Weights of a small GPT-style language model, trained from scratch on English Wikipedia.
Architecture: no biases in attention or MLP, normalized queries and keys.
MLP neurons of a small language model. Each row is named by its layer, matrix (gate and up: input weights; down: output weights) and neuron, and shows model dimensions 32-127. Each number is 500 + 25 x the weight over its row's rms, rounded and kept within 0 to 999. Numbers have three digits each. A neuron's up and down rows have the sign that makes its largest values positive.
After each neuron's rows, "fires before" lists the tokens most often just after its 100 highest values on Wikipedia text that the model never trained on.

L6.gate394:533491509510486500455520497535490475472478436491470512484478529476517516494502483542465541431517479511494461494480512514555523521501531478537498489499542483479494504513455479515504510497492465487501517510471490508563488517501523527460491522512447468484501527500502467480476544538567475530
L6.up394:487463513514532506504571492510512482502469449529486477529506469517481532519521492516483518474473467523468530503500493524512520492504517442509556558487484449491484530497501498505487488490485507481491501526476498525500472508493520542499489517516509502500502502464506510540470484509499498496
L6.down394:500515514466482523517501491528532475533504504489511472521500492517471522477491537500512543481515451458525479521505508502538504513489509477481515529459555479499464529502539544513517494499474506534500484521506459477489499469527469536552496531487483457510505527519510518518504464547532477481
fires before: ", ", ": ", "\n", ":", "\n  ", "es "

L3.gate562:501481525492439474501482491463488482521522530469533526532529488494482503475516425502471505441513475489479526474497484555473470488479516427523511535480481456520508484504522487540482507508495513507523504523498525503497503482502495494515464485483490503500469485505539498501521466482475479486
L3.up562:487493486473504538497518545469512481514468548502501472510484541479489459462515486512489498512506513462525509482489508497492515510532477489502519521507467496508478468524486533532471513519512476501500470473497534459542522470518519529509449506475468444482483482463461507450488484531495486505
L3.down562:491536540482507517475519487493496494500532507516486544480518491513528464503503500465530547509488482500502556491512469490510451472502501485550497516539493511513491515548510548524492476554494519505473537525454478466497564504552457540491517494461479493516488517520505514520532512511502500548
fires before: "s", ", ", "the ", "s ", "–", "\n"

L6.gate1099:491498496494501457481518496523494528477513514515478477509527500494461539497484526511507492498491526503517460515471522521489461499504460484519503544524528485549522467459518524509539527477516518488513494460524527489454506515451503494522542508508537496500480493479483490503485487526530463463
L6.up1099:500511495527507458528530457498469528477515502509505494487443485517505523514494483523513519504524547467499473518513524490517477461471456493536492469498547482487501480493495491484511500484513507515539494535514520502502519496529455538462504524489520512487486472465545523525545533528485498461
L6.down1099:535514532485506454543479527510553522486504494527457533458498519490484526512469514506481479537487498523495514506469520528498513485481525489509455461509573501470497537494491531491522492487497528482521459436534520493493506503482484520487483489474550501480504501507485502532479498525530474485
fires before: "the ", "with ", "to ", "of "

L3.gate631:496503517480525529496461470474495520494526485490495518470492515532484529500507490480459530525497504533546505520455523473506471505505500468491478527503485485524483498473500520489459521504535475494530536515455444499541448537493490514519486504469538461489503484511538477478508512496496505492
L3.up631:505548489530519491503473528523535547522534484499499490500492521511557587493495459507487478490505481510520490532473530503484489461491474486472498527514517475522499470501531516488467508508497543516526510496506501506468490483525497467514549520518520487501496460531513514470536535500519529523
L3.down631:516539480471462477460480506499496538527513487479490476473496471532529559494499473514518515496533474473517490507468547514483508491499469489515542507482523449497486491473544518454476498513464500474495513491530500503475472467519499524512516517536498492499522509485486551506530543519516549517
fires before: "\n", ", "

L6.gate864:503499498532519499463503440534446505502494464475506492469502510507508512516499519537503522444497476514479493515532497527469509510481502438497488492461543483513523530524523524513474453551486508471479506466516522499465455486462505502443452510485529488547473507459493504517506521467535487490
L6.up864:521483545501467528502528445483459494464475456430490498501503512504522517507488506476488516508515460509492500498490508500489491518483539447484544491509508494480525465489513516517479498519476533522502539485464512543494489496486529513487500494463463487457511479517523438542516531488485511486
L6.down864:479496494503498525470508504489525439529514463510473473479484505493454493513514505513473498495453477518481535514478498481490512517494497535489460490465524520507497518497518486505499463523496499480480491498500505492523501493510494451497466504473510534474520485504503453473500507523513502529
fires before: "| ", "-"

L6.gate675:504488507496468546510484516527480542531526486530463496498483503494475483512491486496510539537517470469511480490500509464490474485534480483504481494533503482462498504465483481528509502506520549473548489442489459497541515512487511538516517461485497490458507490501484507560573554491483498524
L6.up675:490446493475490469480508495457516485517543549553570505491489539453537464494558528476515520490544459531521477503481504483542494512515475483524503538524492471507509520495537500491506548522481475512492507464473533495482458495490506497510494498504474535486506519456496495537474486462514510533
L6.down675:530492499531500520491486557500531507482510450485502508508520494489462501507463540501460482496487495493523463496521485493459479528503545499522476458448526521492473460495498524528487534499526532491494510488529475486527518493518517527464536489530509508492485487505462508508470476508472508490
fires before: ", ", "\" ", ")", ". "

L7.gate1179:524486494480521485516471481498510454507547519497481538539465518495509462520499481492500510497522523469472505508494471478519478466512499494470528503501510496512517501534448520514506537498443519454483465517515514504476458478512462562531474481519491461496495524498457491453524541493521531513
L7.up1179:432490483506528446525526523492483485509499474512505523524529493525508488474475487491472493517497523525496484477500553449491495547480485528500547445499516474529478476499479486488446504514497526511507489517513540481453507454560463512509530530449484545520510525490502524520486486510487516503
L7.down1179:483473517507527501499456532504471485517505477470480494495500487512497493522471490511493510500464536442489497493500522474515494449508488465499528502587472515509513507498497481472479465518534471473539511488490532512462475472506499507504471465545489497490498482515502497504524477508488488500
fires before: "\n\n", "\n"

L6.gate601:477521514522484484554511524529459506524516512519488534518522511496492505458514517458501517472529522534500512513542521489506480495531475464516515486522470471487509494523469494483485463511467503537491471516551513519472550537478526539520518545496496465520490543517517472503529510520491455513
L6.up601:500494491490530503491526515500496525487483507487481501511478509503530510470524501459486486485502532507491498476531490472490525507504531475478481470482493524486500521492473504497478468461513495486456521539472528534519540546520504507538439549480529470507457505505509555488455504509473480476
L6.down601:492481491453467508483518478545492500510506478488519461554481496527549476516527497530496526503533499474533515508504523509491497521498475492494500489460485490507454519518527499525498486504478530488483490509487495507510523509502513470495483513529480488469469473515497530532474521495476465470
fires before: "197", "in ", "195", "198", "199", "on "

L6.gate198:495505480487530479521496491482523477519508468495512487514512485461484495532506486471453544485461481476499495509492508504511485498460504452501540546544475509548486484565469564537498553487501490465470454495534471478498525519546478503482473520447531512570490473502503474501495498516494509519
L6.up198:482531512465457509500518541475484517481512524520494492526506553537471470517495542500489494545501516491501476488487497509503532536521475506493430559457517511495505523485518473532531541536479522530508525498478519450503480516491479557519516516464467526532531506531505493514498460519495483462
L6.down198:523459492497460502490498487516484518512504479498531532502510562485506495509521475494511537515511499470465495500510463507524516492504497498499502520550521472503477471518504469488512504459526513509507501531482515492500526491489479514461506506489514505487443502489501512531512529504476509472
fires before: "\n\n", "s ", ", "

L7.gate603:489490530483467447516486500477493465543488489479496534434513471510478511523511537509503558529497508517484576510480507454512484502500482485495535489531533477485487447505438504529495514517494467510525502486484500520506488478524506486494453523525493490528543545499496467533485526507534518538
L7.up603:545516485537496488477483531532499544528445468475492535484451525534492467518485479489494532517486506518481494549541487503499482541481528463501533457521504493535500487500502502517475489514473488473521557510537522493530471477505514550527490506522527528507531502493494452509507482507478494503
L7.down603:515529508481488498518497503514496458457502514497476490459462510449540484493518463462432543471493517504480503554485536525481510497521490497461512485463473450486539498452499500538475497471508512472492525512475483469520495516501477555495539453490496437480488506475484500482483522496480463478
fires before: ", ", "\n  ", "\n", "0 ", "' "

L3.gate1233:460473486486518495496455479474474541486476505511527481490507534489461517497482526504538507529504539494483514528535538521494473462493479500533551497538525448503488528463477451505509459509565534521506456482507481454535525493500506496421499489474553523522505502476470519490493549454463476481
L3.up1233:499471492516518532488476468532513512508491514525500494522532485520460499495497483464493459518491506463474532497452485440466547505472522515507495472524489502514503469502488508556488513532451464508550465469516487511529529465508522522472493489526525469518531474517483521502479443471459510476
L3.down1233:494476511487534548482493483520545484511481475552467513489501503490447492518549537513489507540515488515500502539483473491487524500495482487463520519515492536515502511487495489500492518546479514493508491509477496494553494465505519515518496455475500534513512502484467469521518504482483513506
fires before: ", ", "==", ". ", ")", "of "

L6.gate23:482521510511500502485479482486497480509518503462542469502519503477489530499503502519482509532510498470528503465533553553504528544518461475532513515525506522507479469485470482478542513452499521529466467526495524577509464498520505527516505527471514486526492525476495526474504498454467522475
L6.up23:488455540489532515498496474551543507520526470524518490495474521516490546506528493489482481442497536501505501499512496501476487456444490524466548516466481532546456505538511536537512505492483528500519515450511534504464470465531493477471516508512501516510481531510468465521509505526524498490
L6.down23:492495472521507478498489512478533571492502482461538531525498460487483510480546511497548525457499529537510518481435474502513494479471485476524528532487456477503513470472442454517496509527471468504527471467479535514472494488515502527525470494555526511461519489532470514520497498501566483475
fires before: "0", "4", "3", "2", "1", "7 "

L7.gate859:559479450527534485515471486513488474522508508557518552492485511500499509489509480501480555479549461452525521504465469496473517482513466482542531507517517486532501473553519534531523526501470513475536529522510459500507509533513538483501474506511475518511487491506501498489486527535500466494
L7.up859:515478477479514450468532502482514534508488504515485493492478474462556486491506509546480518484523443489496497530462524510524493483495458522504509463482511520461471521492523518510518531486473507540490520506502512509533528485472518471448481527520466497545529550493493485532502499512508501446
L7.down859:537492487472482507476518501502574488478446510557550489500476529482464490465504494543475516467491482509518496498463501498501502477487509477482494499492509491537470497502567531503488511484480497504486491553489498537430486509492534507479502549485485514536492516538501506513498516536519516497
fires before: ". ", ": ", "\n", "- "

L7.gate361:479510480544491479525487502494479540520505460509540475516528503525495477492481485508466469462505497515516570436470495497526543507513492503531503479525503440542452474506476462512464497486490499551491512497422503525512462465508514500492515486527492439517494500492534514507494523470491458496
L7.up361:477490498497493487547506474477476500517525495534549546490547473445483539519493527473471498514521485511518496521498486519505536490504475432495529530475478524489513510492480470491508482519496487483487513517464504512441489461485467484475440455459507464513486524521546509527494503467526530522
L7.down361:473496508524454499480511518476517511534512528520537503517457533476469523502481500485503493505494487492469505517530504534484526557499516508519495513498456472560541502517454499476517505472486490484512511476486524495493459482480512472508483457527548494539530512509520507499516488476535499490
fires before: "1", "4", "0", "2", "3"

L6.gate1103:538503535539485493510477483471476494573431524498532468478474510509477487493483522475529475499475515527511493525483500545480550470530490520470480457492523540523512521496484547497495493507472497518506519502462487500518464474524531540516495510499506531529510497462482515490502502451484469525
L6.up1103:501470471512514527481498541521525505426535514544478513503498524507557516525497514487526464513481526491507535474526501454470480496470503474526513515476488506495505520464529458485512506543486558520533538480494534490518492539468502502494531547477483502470503519558497523492492496508494519512
L6.down1103:510493505542511527483499488482439487582450479497514507492495496484470496497470494479507480524504499550538498531505488507497546477535492513480503495468527493518521483502482572493487518515472522520478488506492490486510489466521501542527498508511499544503528478501481524540499467480492473508
fires before: "by ", "to ", "the ", "a ", "in ", "that "

L6.gate828:512508504531464508462481467514486494483482532474503531474462482532466485532522527504461537496504461507499497535473481495485498491503513546506548509501482476522528452531517517448487478538486493476479539524481523507498496515523530504463523511479472490491518493470523446487488512472519473532
L6.up828:506476506528505525436469492513503474459508503515519480475491496525535507491443499546461502490522479516504529516492491504525519475492517497514480459497545519508501532480544495448501468489505479496474470546514466507524485433510469482459520522475465501509509532506498480518499527506557492523
L6.down828:492531485513509546488498508523470481498474507489494536457522531525535425515450546501440485483511498510489468477483480476516501504521521531478494507566513517515435489510487527505504471490514466495504478539499476476456499495501482504486552536508505498495513505523545506506483518544491492508
fires before: "| ", ". "

L7.gate160:527469476526492511523511508505496506496494467495449484508503504498500529525490505516517504504498485449523500515472487517498529459477494465502520493476471513505498521524517459480506467481478475486508509473462494509466514515482489486444511472479521487516494502474472533515477523484503516478
L7.up160:500522505487509513479475470479429508545468540479448503500533505466491474511498433517481468470489506521525503530510505470511485487525499483521510510487516520516486493520484485498514491458480493492469491459515497531480465461518489477534529446503506517480510522488517501519462495501437476558
L7.down160:510545554503515541434498485470560492520498519501508488504489476511495520480494534489474494453492482488500501444503533503510476534516501507514497450527489484531494535463490509522495451504480532492516529514462454469519490511466527470487493531504497527536532474511528517517509454493535499498
fires before: "3", "2", "3 ", "2 ", "4"

L3.gate1108:510494449464473461499488468497484501474504483476496500548474568536486500453445515460502482516538490491500535538530505515490504506451498515502462515486434515518497465474524501494467520515470454495470466518485493489510453491486477497534479487477523458562475523503503502453514486535508473502
L3.up1108:449539509508522482497495471465560508499508476462491509510526484524492509483499478513473499526559505518511532480462509510509532500525476501475481489534459493520500466500493499489531531540509469503514555517489497477501539557522488510490489498481489487521509523498544571454458490482496527489
L3.down1108:500469516487486507473501501488505530525476417450516477545512520509529534482484523487503467517537506510488482502570541499500518487487458518492517507491511553507550485537534523510505499553467491466513515497550465480481478536474548476494544548517490501505492516466502539482473532514498481452
fires before: "in ", "197", "==", "195", "198", "199"

L6.gate1265:539534478483503544535464534494488488487488474481510517494563490537461520522486514415521558497525503477497484505494525511448452461503467533531534513516503512480463477500509491535507512513517518474543488518536486507526536527551508504510451495475524508540535496485511504479536530498507542546
L6.up1265:508464459499503511464484511535493490497479502486520487473535463522472444535488507532506493486485475473489472516482517472520512500504538532518491481494518530454475513496504550451488523505485490534485502512524471520495509509508488515531518520511485487488515527525475480508472546533521446489
L6.down1265:531530515480543488522524511492495534486506483499519497476505531520503472519505527449497572485517538493523503526493470511445490468485559516531485485498496509473490480496537538491488484454514531501477468507489490520491504493503504514487485483474518486480510488488475479489523499514506470529
fires before: ", ", ". ", ".", ")", "'", "\n"

L3.gate212:542522446463506498450450475476475531543514484522514481491544459487492471482464514512440518479464532498516441487471480498514466494485489508514532526464478504478509540469487525524489513556483471531462506487496523493543498501520535495464511515484502496528488481500523490511482482529508484489
L3.up212:528512456476492501457464484439476496549525477498535482493516460478503460498497503504458497496474506488506478489497484489522482515492495505497510541489491480480489547508467515550488519541488482522494500520518482501525508469509548482461506521487481512530479465507515499503461490508480471480
L3.down212:520543439461509501467484473477503503563503511509530463498517511502496473504499513502503493494480517512489487496483501508487485517487477496514496544438462497493486521520461489540511506532465471504497518504491461503526481478504514488456499510491515516508493477502528474491481510509496438476
fires before: "| ", "- ", "The ", "\n", "=="

L6.gate630:476508516563499494545482522528457514536519484562535473469482484502471471475507559515489521523481489500477493539536461514533493452492526492484499524516455473521504511508500488570459483505476508537464502514469551527510513492506506459517466474469471502506495533474532471526505515482502534508
L6.up630:528575516448490517481533511544540503493484443481487519485502507515511476499482496483474506497467464516484523505480485499473463521471509478490538499489466514540458476443491540524473542511514477505518491516434534534538515513527430491496541548482486479479517489517523550537558519539494487549
L6.down630:471481485457475502525521494526497473545489503525513518467512510485504504482475504469466524504473525524523523497494495463514495490492518512488526516525478489518517466488487544528503465490499466506484475525504466504521521470497498551517504511491502497483506524453530422462498501542474464515
fires before: "| "

L6.gate883:491501506513474501478471542499520491531522511515528478482503559483515475504465492480528486453464502538498499499477508522514494528521444488522489497535464467507496499463509502513507490499564550548502515533473526459534462480488480499484513482510450537528500536468464510521510513530509477512
L6.up883:484532526484491504470471495492478564460522460501529504513476533482524544512480522530488490484486496481539520506540538552498498517492541552485504499507496499526525480456524527506507545474538517508486526456485488500486523477457499479525496460497481553531486472455518494534479525484517469455
L6.down883:442489509489473539489528476512503504494556514495496478541500489502476484492521500522487518531483496479527483493502534517501493516526475513517510485450485488491477502509460531501508508449485511538509515503497532503497489466476512522491494507543506530494511457491541456466493561502541455503
fires before: "that ", "the ", "it ", "\"", "to ", "as "

L3.gate750:499491516442491547479527503531473546474519493479516491495502508463499470534489524485520509510470507549492491526473500493481510511499506455507527463490489498544507487500492500484474520493453499486515519520472435458488474487517472513444509515511538506476463508435476518512492541524519474513
L3.up750:475466536490474480524528512485446513479543508508536491528510503516497481490476539464500485509474443538500463518519503481502533505499543484480518512532473515506516489483492504495527566528507479517531487506508500456501516501510509502533503471461501530493492523463496525515497524509538489482
L3.down750:499511490532537514510475482489482513490486506492448485494537487518487508530469552505536497524502444492475527528511500471518501488567517494499523517507513491476516555504498486499503517497483522486489488477492492490499496476501476493510458503486469495518471520477465502487523482462488478524
fires before: "| ", "\"", "\n", "|"

L6.gate711:453495497550514473523543508498494464496501508530504497494510512487473467508481522509478486509441508542493460470516499486484472517558491469493490505486529549512510492497489513485526506537492464469489549547527544504466511508513531482486466513530512527524475520485496465490490467484509518469
L6.up711:532511454463488542460553472493492488497483518523523518498534506552523484497470501519507496480536486437492515457536512523500473481511510499479505479477502549521490503505471484548526499468485470506493439495491511499486428488490497492503525540491524523464521478500474498525557469529489477535
L6.down711:553434463468461498487484513495448483523466491495500457498489449456503500499503524474504534499574511484491512516504530526470490466523501495533516478543491425528509477514565499495473474531487511495501533465499484513511486453467494542466559516496502516477503516502547515513546503503445498500
fires before: "s ", ", ", ". ", "| ", "\n\n"

L3.gate960:517506487515543492432488484510444494519469492485509507507524512554516473482502519505525478567472486502500514521520496493456488511486509553492530483499479528469503508497486551525509465507487498475515496506491482496517535478529545495494524504482512503466518532499500513474470507502467549475
L3.up960:471461485443497500486456520471459535532506564545429521499474501508500524526481524437481520474513516470506518508544500490549492504522510502528511558504503498535544506522508487490511534520532487494522511496478508502479493478458509498548491447527510488507510545547469526473528481518522546526
L3.down960:490469566503508486537463478485486508514473510526511481480462485484505472495510467521519527464529517541521475510531452538497502494514463530518509506438496510534488478503522492516504542469502489557527489488499548525543532495461512467534526506503450486519477461506479501509497490500481498515
fires before: "| ", "- ", "the ", "|"

L6.gate667:537507554473494544483454516528524547490490511520478481519492499495500515511513470457504521440502500483516503473516471486484499493473488499498500483509494498453487480532488506510500498510471483476486510500548471511547478444502534504555466541491470518547503477493499506477529511513549487514
L6.up667:497489506468485469509492506473508539536448504503487523515526448494481539532471478531507487476495515468479523509501493536439471515517493465527501483497515507461477490521444508508517525492473523480531514510514500494491511526490504482473491514539460515501510473542497499515547522469527510552
L6.down667:511527509512517478514499459510531477489489512480471534490513459571489494479517504459507528521526487503481501491490493492530499499491499512522487529491508487541474531471510488474488494551503531488476460467471494491471506483548486476517496505486524526508527495489498488528508496512523483524
fires before: ", ", ". ", ".", "s ", "'"

L3.gate291:508528477463505480507459529488527493475522467510497559518495498522487504548506532456468494488461552490517475474504522545501522486519507505514503506504511486533497488505511489530504493561483494490491491500513519529484473445526488514472472518461522496459465500532524484507498518531523514558
L3.up291:530524480533490483483451502466494483524486529505532495484497514512544483497552474494491491534506529448519524472512508545503512472451540537522490475518473531484490474491488539514490488509489473478481494492473522466525518469549506494481500488491478461511509487503536496505527506500557504535
L3.down291:507529488511496514473511530518425489435443479516493477473487543523535476501505498491502512509515487490494513488539484516491469516509489488506506518561519470499511549493503513490500496536532480522498502533505475494483476519469483518494512501476495498541496434518487509511547497492528509466
fires before: "s ", "\n"

L6.gate1114:528495530530510473504470513496474487516558508479556462452519517488461504504486523486522475477496506491509485517491541496518529460470523495467539510564517501502507508475519478510497538498506535499485555488468512484495491477518462487523508559548483478493539459531484495473482493494522460462
L6.up1114:495531533496509492502466503482504493477508459501550530501453510514524498521495502458477508470523501542502496531491491489503474508504469483486521473523561522473488514501507464447498429491469500462506477467537486472460499524464485479507499518504523464497517513533495461506505509517499534464
L6.down1114:466511496514446501484469498486466489526432503505488506483481508533551533530496470506483475483501495551525457518566466458491523482539496502471510486537517553491516530506494489501514508501502483468466524452483516504525474519466484506506507500527513476498501531514501515513532461542474517476
fires before: "or", "ill ", "w", "-", "ington "

L3.gate1082:482516501513481532493502478508530493515525513476558494517452527523468464522564447456470528522524539555540508488498507501482488507482528492520509484535477504532517466514515542492486504540512501502481510520519479528510514544465514518530481508516467470493488476484503485485500508509532534520
L3.up1082:522483480514513483510525523478473469464532528519527499496504526518471472483523499473494549491475530456477526514488524552471493519554491512505497506525514536478523485494520544466488482514455514545532509530473508476466510515512450481491490467482540508535518475477527512493521511483502504476
L3.down1082:457504489508492537496468508485490519473526506497533501523497521483518495490509485473477489535519506488542508436505472496482502527468510490489531489577511527489520524522504487480489464510491496507469530503462459517513500474477488519473502511485526543462505443489505526516520475527484510480
fires before: ", ", ". ", "\n", ".", "en "

L7.gate852:524481481499501527501508536521503510525488515480524496502490450500510470506485470456523478493479535467474486520465470494484522488522530514494531489508474526460487517531511542545484530552522498542515544475465545484473534510486559488479480508519522510540562526465509527478461538517559507539
L7.up852:515504536534512491495503502516510518480526505487502518466491533505530456507471518443461523510527533518524511535507495454501489522474508448508523493501513466479519502502495480510530509513535485513466520520500542487498489529471506473499497475501522492510529556476469466456490516468500526545
L7.down852:527486487515532476488509520494518545512529525519505527524550538509519512540497504522532565495486506508486517557547481483511511501429526539505499530475508530487519547518503527477490522518510500515501547512511534492517489502503497488502497486513502492494485533486480502503475485534488514530
fires before: "a ", "is ", "(", "an ", "the ", "was "

L3.gate223:546485467499513483451502477489472525559503533469530475482503475468502506492541508516467528477491519497528482510465488526508492487468459496498524515486487496510489487496475502504508546529495445531475506490526516507520436468515513496464514532523453515495496497507507493521455482473544492476
L3.up223:527522471462511501457497499453459524542521541455489501482544514493519518500537487528491496473512542523550456508523482500499468496446488494514511518463505491545519484505497511525522532525494453509449481497516454498528461465497522516513507509503461528516513475498517512515473467476549472484
L3.down223:523508457493517519487505498475506505531528504510501497482521511484499510484490496504512513482503496530522485522496481535506492511494475505501489525442506505519505540508478489507517532496508473488480507498510473491514496479483529496492509507495503522497485498516503500473474489474514486502
fires before: "==", "== ", "In ", "The ", "==="

L3.gate466:475482497492565509494500490504551542501503514481477529445554450493510524541463510480501515453493530518474487549472505494530485548479477516478460497498474538475489491535494535482554549515511468501508533497508464484500484481482509510493513531499482498513472481516498534491447462453520463438
L3.up466:453538508518478513481480516485528550518472496508528503460483509521534511504486499486492517461454536495501497486515458499507498481505486520512421498495483509485505493461553514526540513506485478506495491516513538479543458475493510483507483533497504481546536529497510501471518454496509496482
L3.down466:481503527535502503495527473452490512503511495451543491473474507541509511480488502526470507460491473500461497447501484544538491517500480541458530511451481459487501496513540509518532498529502533516498493506517523462551463492497495492499516516485485496502527515505469481460451482464483465487
fires before: "= ", "Species ", "- ", "==", "==="

L7.gate680:509539523502546500463468513519462513463478488486487497477537466526479494489539504504539452562513490511527527469467507567469450521486499476519503498496439476522484483524493483546548498506505495488534469513448495519523491506498516476507494499498504486519533477513515531482522480449493504482
L7.up680:496565472485481499528461479471484521511474497492541503525500502489506540539512535516478547484490466538496504470502496513483497509472526523505505541471520461539534501549457494492495482455483527527469501518449454495525501502494512479475464472500519492500529540504504532490541517472449502500
L7.down680:489500488561541501469519477505470500480491547483507489511515509555489506513516503503510529485483479477494496496474540517499492506501525516501498502465462504531524504506488521463487532554520491488487498507479478498497477523517479496492510496446495497529509443472497462505517516502431480506
fires before: "8", "6", "9", "0", "7", "1"

L3.gate113:512478509492546512517503500525493507551550459496501520518533457485406506542476535549512483455459526523529506493474508502489535500493454534513519497526510465519501481496519514473509490520533500482486467533512525483512510482504540480506484523494506532480477487488529466501476482471557473526
L3.up113:508530487525548525503486505504520440523550471523462523491506475534460526520496491500497451461480498494471517507434510520456488512511483524526456538537507493483505477518484487495479477483467473513504460492498481532536528479514485511517528531558534476504484472492531515493516457527555512530
L3.down113:493464481469513491499479472460498550517465462456458464546504475499530495476498532518466510509526435488441483507492496530488477520505505504503484486486506524515468495506518501540487505516445519513499482513511516492488495517496494506475491493504462514509519527481500493503555483491524491509
fires before: ", ", ". ", ".", "\n", ") "

L7.gate881:518482507507467476508492519511441487509512503519506499493516463466486542502509507513492543487495502452526475464460500482485505539485541463503488511462506480502461509472534503487481497520527504466460530504494540503505495499466476510487560528459503522515494475508529466464494554513500513544
L7.up881:540533521498514479495493511486525507494502471530514492513481553495494466507502475496497508499486493474520495509492500546526533496485522503504519524477508504500456529517492455554508513494513494480508468472509514506524528491485499547484481528533509528518504493443511483524466496453491454511
L7.down881:528525542492483496511479492497474461488493457464491475493497475524510471480493504506512487491507470494530505457547533476489508522478510501508488509453476457513505537505494490536518491491475508516485477535483483508504552534481518489491505519530497519504492502538558503518518486489498464515
fires before: ", ", ":", "–", ": ", "ed", "0 "

L6.gate229:514470519479496513523516520501557516511546481476480491487489510473531501484471575513530507509456503490464488491507523535528520479532506531470487483501505479540472513474491529510475520484492530499487505473491487478442541474521506508495529524469479526521514491482517509487523441558512478526
L6.up229:503483525493500548481465542467520493509497555479509486565497498519496508529486502528486474479460506480470497521504516507522475507525550468490513543522458482501491479510515498480515484499506534512527468507453523531510506515491473478493492516456457506460488467496506541448551495503503445552
L6.down229:528484531503534524486495527469537496494461467528497479522473515499538501526471526522503516493494547516517464475514517497463479513512519436480540472499529440559501502491515521476477552515489530507468488498507525502519503519506494505520501469484466490487472496469475515482482522517501501511
fires before: "the ", "it ", "to ", "a ", "them ", "him "

L7.gate1089:543532503513511483502486507514502493536513441485541497440460441467513500536481512495452540501497507478522522491531495461480507517551518478466557513520534498510523508492490491502498553488500482510529536506511499518521505516501517523497471463467478516471522526489523529473511514497495511470
L7.up1089:459539495513461508469513434486511498538502521506538508541497560473494481491438538516494500537509514537504492543491530510516483522471473501536464480494535491508473460524518474487487486499514543460503523531521516443523535469524552537498515487505543525504552491512496532501483491556498537505
L7.down1089:484522472526531515493465469492501486483553520504488491531534529434492495519516523474480535505473490531502560521545515515532457473479513531462490469526484489497489530490497488536505478482500494498490493505465519467519519477518511497520472513481491476515521473475453483472469488550446503499
fires before: "\n\n", "a ", ": "

L6.gate1207:513518458494527504516488546459521486542488491493452463422487502494527479519508558484474506508493525508468492548538526479508508481545517474524516482560502476533503518461530512535468502527538519521488479489478524479520502476497516515508456451536495507533481499471501545502499507463507451518
L6.up1207:536508482506500536516507486508473515526503493492477478483493489462546475509461488518456492491497506510500480558509543469494508528527491507509543530507553501499497481425532489502460546496475514507477522515455503482515527508488515487435507516466492515495471491479521543506511513520505483506
L6.down1207:526499513459492465530499527496486500505459536516525516442470496488494545545500508486487477473439510464444523519516552539456488548527518522461513453519502495504497526526511549553458500466532518489488485540489477456502524499463450501500507503525499531493505475505524533507498511510513452483
fires before: "that ", "to ", "in ", "the ", "he "

L3.gate31:495485453468511463505467506469481491503492521499519520514477465540487514488496556496481499466497498494515504475510482547536487512494467482524487485482456531504448493508518480475479522536539479520529519513486483517504490518499490483497485482496507492498442474492549454509522468523479488491
L3.up31:512478498475505483471508485520525488512506501521504457491509510492464497488511534471528502541483479533462515461438495497461525511471502496472463489507509518466505469541486483476532491559478521519504525510478506474512487511467480487462501495494503484497479508470528501464520510536494454517
L3.down31:510517476492489470480536487481500492506516495486521484489527505506462470463497499507491483471457492489520487501485487522503495543480505539500491505416478494501481486511472504477494493546513501518556490488500476477517475480531477518484481528507485516517505500493506507493501484517482468474
fires before: "= ", "===", "==", "=== ", "== "

L7.gate21:521490511550528525484497524517448527519502490487475538503516469479492491496495502453437561506474512519528503481507489486509498500483502549498523487524506483456519515511474494545500500515549484514519525494496476518507492471532537548474469465492464520501535516460475520495485486547516483505
L7.up21:498474507543503521497493510526530495514518496532548508500523460470467525477474508469517513449450525551525535518492483498469482483496468457499511534475537505510537496476495510506480511530521471516500479502492544447477476477506524511540497519517496480526527527502489542557519462503509508510
L7.down21:486454498501543471495477524523530537494467497505465498512518506490495489494475565509518543512501505495529481542529505536518502511488520517499473454415459489511517488500474527540482553484543531521503520479521527521519502494529538473468507508503498494472497475476504532549487523505510530505
fires before: "a ", "an ", "the "